{
  "num_hidden_layers": 10,
  "hidden_size": 320,
  "num_attention_heads": 10,
  "num_key_value_heads": 10,
  "head_dim": 32,
  "intermediate_size": 832,
  "vocab_size": 16384,
  "hidden_act": "swiglu",
  "norm": "rmsnorm",
  "norm_place": "pre",
  "norm_eps": 1e-06,
  "positions": "rope",
  "rope_theta": 6170.0,
  "rope_fraction": 1.0,
  "qk_norm": false,
  "attn_scale": 0.177,
  "bias": "none",
  "tie_word_embeddings": false,
  "parallel_block": false,
  "init": "trunc",
  "init_std_qkv": 0.028,
  "init_std_o": 0.0,
  "init_std_up": 0.028,
  "init_std_down": 0.0,
  "optimizer": "adamw",
  "learning_rate": 0.000932,
  "beta1": 0.9,
  "beta2": 0.99,
  "weight_decay": 0.066,
  "lr_head": 0.00405,
  "max_grad_norm": 1.0,
  "warmup_steps": 566,
  "schedule": "wsd",
  "decay_fraction": 0.334,
  "decay_shape": "linear",
  "final_lr_fraction": 0.1,
  "batch_tokens": 32768,
  "max_seq_len": 2048,
  "doc_mask": true,
  "train_tokens": 318000000,
  "max_steps": 9705,
  "dataset": "wikipedia_en"
}
MLP neurons of a small language model. Each row is named by its layer, matrix (gate and up: input weights) and neuron, and shows model dimensions 80-271. Each number is 128 + 24 x the weight over its row's rms, rounded and kept within 0 to 255. Numbers have three digits each. A neuron's up and down rows have the sign that makes its largest values positive.
After each neuron's rows, "fires after" lists the tokens most often just before its 100 highest values on Wikipedia text that the model never trained on. A number after a token or word is its count.

L7.gate312:123119110129137136106070110140121143168137150147138170134088130132149120129133122113150120141209109109135128112130103154146087160135105109102162146151138130109124127144109119165100097170131180098139145126118106077118124129104154144114126115142148152089113136164089116103094143065126132108111114083131134112142122134141109103130129152162131117186115123103120135112155085140138139092144122104156122145089158102096110151113135116125128112140115117138130145154129122121143139145100151107165147112116126163089116108158135102078104121141130141122128149107194117123101143146122139119
L7.up312:139169121140128125076082098135131079175125095124146081130128064146165109075136113101123103169172117103143119145130111122101119154119141118119128147116109067109120095176112111136124126127135137151126110145133131152140166141126099110156113124159104120124088169122096101121092141127104082178136114113083119129165126096140121133124117104138097090115131137107122156132167137135127144132140095114130146139093106105108167160148115124171160128134138115135124142146127135145109096118162121148147111139137138130122105119124112121082100088095132116129153173106152118147126108136117102104
fires after: "–" 32, "\n" 15, "\n\n" 5, "2" 5

L7.gate148:162086117123117112125151158111127144148106084113127132136133146151141112104135145123121089127101126112119149120142132121106087141130138140123074083104159120101171138157139121122151137115119092150119125134123130154151140104173157139125086141098115170089124134134139103145127115137127129178102158172112154132086139101102082151114117137109115114115141163119135124102109135100110124141125099146148152107142137136075117160151104115130078158132129099133114087142164123106119139149118150154171123122157098107168161116089138150147110121137126103153106087099094128132093116122080148151
L7.up148:141129120112147103110112122060162127163152191102161145127138162179135143150074105107119125138152097089129142161119138150118085140152117132113147147111120146096181161162128133123120120109121148122135122169094173141126109153109094162117135118118158158095109109115165150121131142123112176151127143129169107132105121131150190122164104093160099145142112158099082114123160115126146111097144103150120136139129097110128119126078165134135148120128149148113094070146143144122167155119107121114151118094137141150145116129097129186105156075114087145168154108122132144129134147127098115116
fires after: "was " 18, "is " 16, "be " 14, "are " 5, "took " 5, "were " 4

L6.gate823:081120164134146165127134158104141131091098102122128148102155085124189173125160164128135138155108123128096183139149122124157160114115112122095096086179165134130146152117104143144129079125158112146092172133146114153140110154141138135091147156139133136121118154165095102171178127116123124167143110132137127109143171137124110101119113142127105155116131126117105128144101163149154122103117113092129126126150157113165151117149088114162110111120089096081118115089138146166110188132177149148122124108116126122121169109146155104129109152191119099156142132125154121162157149151150138128
L6.up823:151109085153136118119162140147084155124112122166121084077102129146120124125100137118148110111134155166107094122087171102148148107147120085087117101097137154116150117118092167128145131122158132170100137117121133107184112141096135144142140146200077124156124135124102113123122118130099083107155172104173111082134128144113122107132147137107147103150173129120099141122122118139135083100114110088132143128140178125148091131086103093128148164127127127106112127137124135149091121146123117135059164151112115120155133118131114111167125153099142085111159127162127118141108169154132191120
fires after: "." 33, "sh" 8, "d" 5, "=" 4

L3.gate86:123147101106132114094164108143109118170076116161128131120108157164134105130060114095134107104115133141141138155143119139090128112180136158097170147149106111115143162156103152118138138113081158109128118149115113118129153123145103125125114108130153128117166135170129128147153108093110149154111117136167161134089143158109121126143187106119144107111103138152119152136102127093143116125125123139124146137105094149091173134145159158123132110137117161145131093114152132148083078146106141124111057126129146129141146137113163126129089156115136113120151123109182124125144110115113085141
L3.up86:139133131104143172103099164102108112150169142176127105164139130166142104118091143102150133095171142123128130139192130136110094150127098087097149106129115146124104100116129108116136144104111172111172113154086165115123137145085142154125138106142152141169154120138182104149163149113146114155114115110154135141126147131145172146159163103129133071122123108124123164134137120120168139151084144124105155120144109147091126158139169135109152086131087120154106114176095102160150133112131120128149124132154108134157096091087127121146126120076100096136111150126187127110129090077118140112
fires after: "| " 23, "- " 19, "; " 8

L6.gate717:091170113133148143145092101135090101169160087155144159183109144143104114121119144120110177139102111105160120090139090155111184115103118146130128126171162122166149131160115140109118154142133128112115140140145106134137127096137149117118102123082118146141135146168135144124120170140098099147141101124176133126127117112093145103109083155117153105158130096108139136148128123144128114104121150122157157130135117166139122166115126094159111084129149125143153167147154108143101096152147093150115148136118127106171132100133107124078082166085108124150135109145090150144151161140179104146
L6.up717:105135161142093123117133131122097134151118160122154127143119123109089128160122192118087137126107116128172161138116087151111136092115174151118137118132144155115125127156100135114106114121153119110102118127078136113086132138120108178116106153129102081167137139103103116082112162157111179093103171102126131145116172140123134084149137166085137112123172112113127173148148129142102145083116115106147151137150115142123108151172105131162140111135114135099157163108123146144127139117132165110085108116167112124114180120165112094143113123134145135137130150115153113136150106162106071082
fires after: "his " 25, "s " 12, "her " 11, "His " 5, "Her " 4

L7.gate55:099152120116142155136093098128150144118164130119158146119100149139116125122143097103128129116122091101185092106126134200141095122125137127127146124130139105166150111131135130185132092137105120120106126136096157102142167089144158156126137120101100087107112149130145101127109139158128127133100108146115124152119119130156128073131153152096146123104145167129135126157131147137154098116161114128122085149099118193129154133136162184115143152122118197145141146105152135096109171092126126126116148058184104137145154111136164099158135126152115139121138152178145113132130138105129159132
L7.up55:130153148128164115127118136093116112139120112128121151133148172114141127161141102109185143153162056104119118132157127146172113109156120103141142140149162105137100115174105094121124114126099121090118182174111107127123120163120146118135086130180152093090141168147127110101123107132104110131110125110146124103101108135178094120112148154113115124111118173101109048162079163149158121078139117113140114149154104167134142182111121142181142128069162114151109124126102105120123180109127111135117131149129117167103136146150132108144093106133115135088139122142118131100102094147147112171
fires after: "such " 33, "well " 14, "| " 12, "and " 9, "known " 4, "rather " 4

L6.gate254:152080139106143132112141116146136195108167132129094141098135117101128165113132069119153107088117113111129134114163099119140097155120101114137162159139124094107128072097158085126118143113103132124081123137126121145133112132123144116161127088099125130159126178105110119083102093142083094095140133132113119119187149159140083116144148092144148127095123172105094123140105111145124138127172103157146120153111134148124105138146106103121156168104170123140126130144113118137163162137159084091128129117185140163139101130067176133123188135192127137106119151158112155094103144123124133125
L6.up254:110126100122113130117122157157112154171175142136133141113116114137082153139088112142116111152107156118150113137150122130156104127120136115157068121089108138136131079123113106118121084152096128075103124114128137165117129122107092138122079099136116121124139119111078196119125148135171122143130154109131091139136110144135148095151080109182121137133087140119157143144106182088142126105128111134118124140134098077137099162102123145137130145085151178115075146136122124122132137141142135121160157134146091122155153171131101157122104153114081122163146164122155121115140139086111138123
fires after: "C" 12, "am" 10, "Ma" 9, "A" 8, "Haj" 7, "m" 5

L6.gate341:102102140085145144156129176112147161140171107139096136117126140106121134108142091114150148104132139165122124105129130146132103122131124119130187125101147124141126087166109152143120131175120122127103078129121097105171150128130159134113151082145158078140132114133096179094130089117160100132117111159132128139161146117146148166113100158161103161136126168133126123152131111119092141111081099129118141139124106157120103153102101135179118100116082115117144123144135114137137157112160147143097155131130105115127155161130146117138163137112114133112100159145092157107147179125111162153
L6.up341:167128063151114101103125124152144156128134092171141124116126177153089097156105131150161146110176143130136110141134123122114107126109117087120102117149153068144145130130112126086134123123117102134157107151175125149107155161165125133134114134118112151119154179140063147140115093144143132148126079092123118107088117087114158118107158105092090079133119123121176163156153118090143145157131156123132160138143120117134107138130119110166114102077114091133138146145096121151141084110129117159118157118134131111151098115162145146108139095089113146139109139147174133135126149114095109126
fires after: "| " 24, "— " 11, "\n\n" 10, " " 6, "Hi" 5, "Si" 4

L6.gate106:113116127136149139086125143113113125136137130146061154113119148105071157119125108134143147118142126141145113074166137107166151101127115105101128101151102135108097119160140125110143109151082158120059094156131134101131147153144142123184106110127180120153117161121131150118118065123124060135135111127145118123136160123086135116108136106120130094126106100128074123089138110123130147137127154116112137127117094127136134177119140142137124078102118117110112122130136092102150139150116141119159100102127096131104113102144155126115110127111114161125115169157120120137103170079126137163
L6.up106:102150138147134164139123123145157107107129068119124126094148126108126155152128150101120119063131131144138154107122141131175130130132125137128156150134151087119086119099138135133058098134096179119126131114098143098120154157124128103135148162117125176138132172135157151150160118123115134131149129127115111146179136136120100118098116115113137127147107100151121110136129121154148140092129177123122162160122122157154163144106130087161128103114147131138129154119105137116154100142160118107144151115123116104119135136124128175123146124122090169131164129149124089129143115177120112121
fires after: "| " 37, "; " 8, "Ger" 5, "de" 4

L6.gate390:154095134141080104099099139138110118140137144143142096133112129139109149147116134090172104133172101151166152130103168191148132120134088089165136153092121125088122128138142102133129183104110126131128136110136116113093123088122167141127137112124079091160084149104136134152117148119112104137109136118073095111126141121101103101131163139155151076141143103149120119129123114136167119153071154151145090148116081085119097112175134150167137135168087139124145111151139130125120112161140211117110090115129133140144129100127145117102116133138119094172124153133119129111125163089115149124
L6.up390:135160153118117077146111119132141107100157122108092100093102143155105133181112136118113138105089101132128150166137130104130145079121153097161118148078117122124105157105155121108124129140155131153107144141110125052124109082109120151137102120137121127146121138120105134184125118121145121141142160135084151129169085127110139142131136148148152078141180168146127128098158148131133139161114134160116070124130096127118125151112112143114112137150082117158087130134158126083149111123114148083125133147121122179123160124139118132157121133141128091149089117148129096096163115156073122120
fires after: "201" 38, "202" 17, "197" 8, "195" 8, "198" 7, "188" 4

L3.gate675:113128163160144148149111119152098146111129105080140158135135152125162105123181123112145119159174102128124152100097158138166145159106169128165130129159135157142101134128163141152164162138117123114108110068145142114107120123139113166132149107094119157081101118184114093114103149116139163099136130162149127157134134141133110124131131120130105155129130121104161123131103110105106107144143115110120160175122216149109170109161136084176162142147097147126130134070154143143093125095085134174114140089146159130135166118100155097126131091130141102143159136161137098138157129117162109149
L3.up675:179143090134099125184161113171139139116111097181138126131141159183179123149144114091185105147182144115136111156111144158112125185132099122151108116108131160146115170089135128186154132157140142119114132102141147148089088160117126170136148144141133115108129109114125098115142116125087152142073137119128090127115126134157137110120118110137113122099143102150127180132140091129106135120129121117116092094152126108108197141123121119151118162132110162122141127130130122144094136098115161112098138132138160087121204154111166138115124114114139105182115141148139105130104082147155114092
fires after: "." 24, "," 17, "| " 10, "–" 6, ": " 5

L3.gate531:108131166134117164169082152138148140111103131125107152128111125110150089096154133120138093141140081165135115118117158120165081110128130162199124103143119119135136124123111077113114162108173129167125147124133151092115108119138079134131097125086137092076078165123158125121134118131133222097117135148084143112141147149112126128152120166152132129122119135096089140102125134128117141136099141138145139124146098118118116120122127136119131108096151116122131111116126151106119149108116115133120137103083126123110105137148131145164168145150162122118124137097094138159135044110099111115
L3.up531:104133132115166131152101144092104174136144147136125118105134133096046155105124125139158157136139132151154117111134113179172093140112121127122146156117114123109121119192073112103120115118119130125124106115187130116129168144127126119159110103104145141101101140132183142156119131137155136121098117162130164143152137133148109142120100128162086151134127105138129137102143164115129096098112108140087153147104134100108159149118107167158122081133171123141105103155140139107105151107158125152085092102092168147114122176090149134120124147116150118115192138150149178138094141105156100083
fires after: "\n\n" 55, "." 23

L6.gate727:121170169164144138109124122135132133083130136116143110172091135042123106115128138102140119125186111138095116140138096136142154116179113119127122120151128098117143072148164084160130129145140128120099143122120150130138138086123168106144118154155103159127086089126121125101136127103131167151123140120102122140137123122096164099128131175131126105146141092128095166167143127102150103104166121126045141130124169146160155113138129154122117110113137128078152154103109159143119110111119122154176084130130119091077127131148146108152153158155161105084090104143096150143110131130130109123
L6.up727:087142113135132164113112141141132112132160166156154104141137128157134132099127145131085119062124119130136157119159097110127116127112132145085110144143164095130148139149063125138160136135101111103118144164135151143105113116181190127107151132177117097118157112141168131128098132128150118117135122087118151184148127112148157101138095111139157153137131120118096124122124145129169091116101094143118108142083151107107130122126166104153136055126159167102166143154069143114121135137110120143111107151128068117117195137139135132119083131132111120151115107178086108107139109154136151104
fires after: "8" 23, "6" 14, "9" 10, "0" 10, "5" 9

L6.gate772:167149084115160121133155121127082152107116158124107121120136158133090129114090107121103104141162125123141143095131108121144116120126115070147095127155108121133149158163083154185112104111105157113122154141147092107123109131145155118138066092157205128144139072096105109133117173112127102120140123112094091168122142165122138131157140125128118146131136136121106118100117104163195078184140156099135120105168083083172125121129088150124097155099115123154071134161125115132177134138104139147121096114137152105114144126110151140142139091149125145113076171098128135087135120141104120167
L6.up772:143135123157182100159103169133106120166146119122126125174128142143101093124085154135132114091129138126082147154107070145140154144159127118132139100111086099179110125141148111103153119147112152133122116097123106146103133146093123116144128059169185119137102134101124123099075131137147122127196142125134128134087147124105076086152101133198173117103146124173079159108129119149110101118090080100089130154132111115180130133154115090169144121132127146137126154122184097144135104147117131133154121115134111106126125186143123119118090076142144145126093115112108148102143177175118095123
fires after: "L" 19, "R" 13, "J" 13, "H" 8, "W" 4

L7.gate663:120141142097128103117151130137115165064128105150094171135155155095138113138128113126086139131130161157113107156182119118147146103116148129156114130072121142148093113118109138121145124119084133164172159129116150181091104127109090116124137142126189119117127156133142089141094111119138115137151169102123092092120072102131111119105104138158136139125123149146146098118101153148173087102151087111134117131139148152173107131122123142120139125148193106125142105141095115130141095089142112174081134134109147135157111154114115154124115172141125184126089169097089127164112120149125106141
L7.up663:126117131127146129119151145117159098163144143110114119148121159135095134113102160113110140116114112172193122091124137164113136144126101149149108152166147114156117106114161072091113092097136095117160125135130182116144118126123114131119171108115054115114124121145107119115105161098149136173094137152117138114155108151141094117122127139141119147086145091107142121143129160152090083158118128148126110093139114119100157148073129130149134128190120165198113130125176144148101121121135133166084157113098118171105145149142080130154106158104087127135130117108130102089101122109077105119
fires after: "J" 19, "R" 13, "Z" 8, "sal" 5, "W" 5, "u" 4

L3.gate695:127142129090120153112141095148130135148136138123169155133117077122144123164105140106119108147172143135108140104124134131145141164144112118098148168094105130102140122118145123114072149089152131130082125125169166119126133097128142103109098131125107189132146143157095134142128171120122136094161139160106110130139094111114131114158140093121103108128171153128167085093133136133131142101142094136151142121114149138145136093113117127155161097125123155120160084124096109111121124147130115129130118088166142118104174151107172086151129157200155107109122094115124114110146111128155132097
L3.up695:127106128109148175126151117080109132127156110077120103072133131119134120131135101134151107100130124139082137104123120131116125111130165128101115160132150100112151104119131143080140148128107123108120137142114120133153136106140115094155092128133101125166102171115073094150082117110144136106133155135176127138118122137121115159162120155133112123102138170140147113153097112117101158095095176113121155083088158169105132125122147114180137103087129127128151166105123162122150124128168133105144133153105135148143124101157080142153110118122168131129160130092122145146123115120137154098
fires after: "4" 11, "1" 10, "3" 9, "5" 8, "8" 7, "2" 6

L7.gate338:137108129140128143072114150097154155163134106133129129115106088136142077133104125146104093143126124125098141125105114113151130146165104150142131129193160133123145120117084132152127111125148086115141151077097085160147112142142092129135117107141128128110118136173145099126110143108165188143119139120104116110083127143118192155128135154083132177162094131071157116103172196093155160109141140143089113123093175107132116152145111125118143142123129122180158104160127091132142132134126183097171125125152141118150120105163129146118135119141126161172156113140132162153132133146113156147
L7.up338:098133092153118125128073138100163153102160096112148102141092119122138089125149146123093172140129123116132114163088110094118110146105132124120119123146129126099163096115121131177168127120140118132169094109077149148144143141148122146132110136115119166118098153127152131120127185157142128168129125125138136098121121119135109108135093135077122134139133128128059147149099146123155170127095158135116134122172152162121157100155164098177122159125111129134139149115137146131143162134107133137158096151155092142104134104122128165159140096093138156140150138166121142153126118130123119125
fires after: "| " 46, "m" 5, "(" 4, "} " 4

L6.gate721:141115143145150149112135116151147147131146177114150136122125111103138208110135122109130132160154158151104163104107112117161136128162122132102135139156121167133128090118106099126137144115129178096118140113079120129111139111162121113159151119115132114115160161136127103148121138147148152157152113122144135140150125102075123136112137093116131137117095083110119133133134127118115123131145120139097112158162114163191102151117142104146140150147142141135165148112112125094154118089151097162079079076133158127093107155117168098143131145128139101161157154179101162191113139111125116108
L6.up721:151107119125116146134131120102108107095124135099144162160187152149133187100113090138132135126109153119106183129134131097118126100136154128112123137111121138071127091097123125138164151104176145147144145151155111155127095147174091093109144136117158113136153105101125105146136114118165112156149142075117155156145125125090176095117151093092128121129126099104129128122131167090119154111112115154116092110143120142174104159145139147156148147130137129100149122106118132074154089069125120117131098107163145168134120111159134094124142134135094137126066099135108167134134131178136115185
fires after: "F" 13, "'" 10, "Got " 9, "oin" 8, "D" 7, "Ap" 4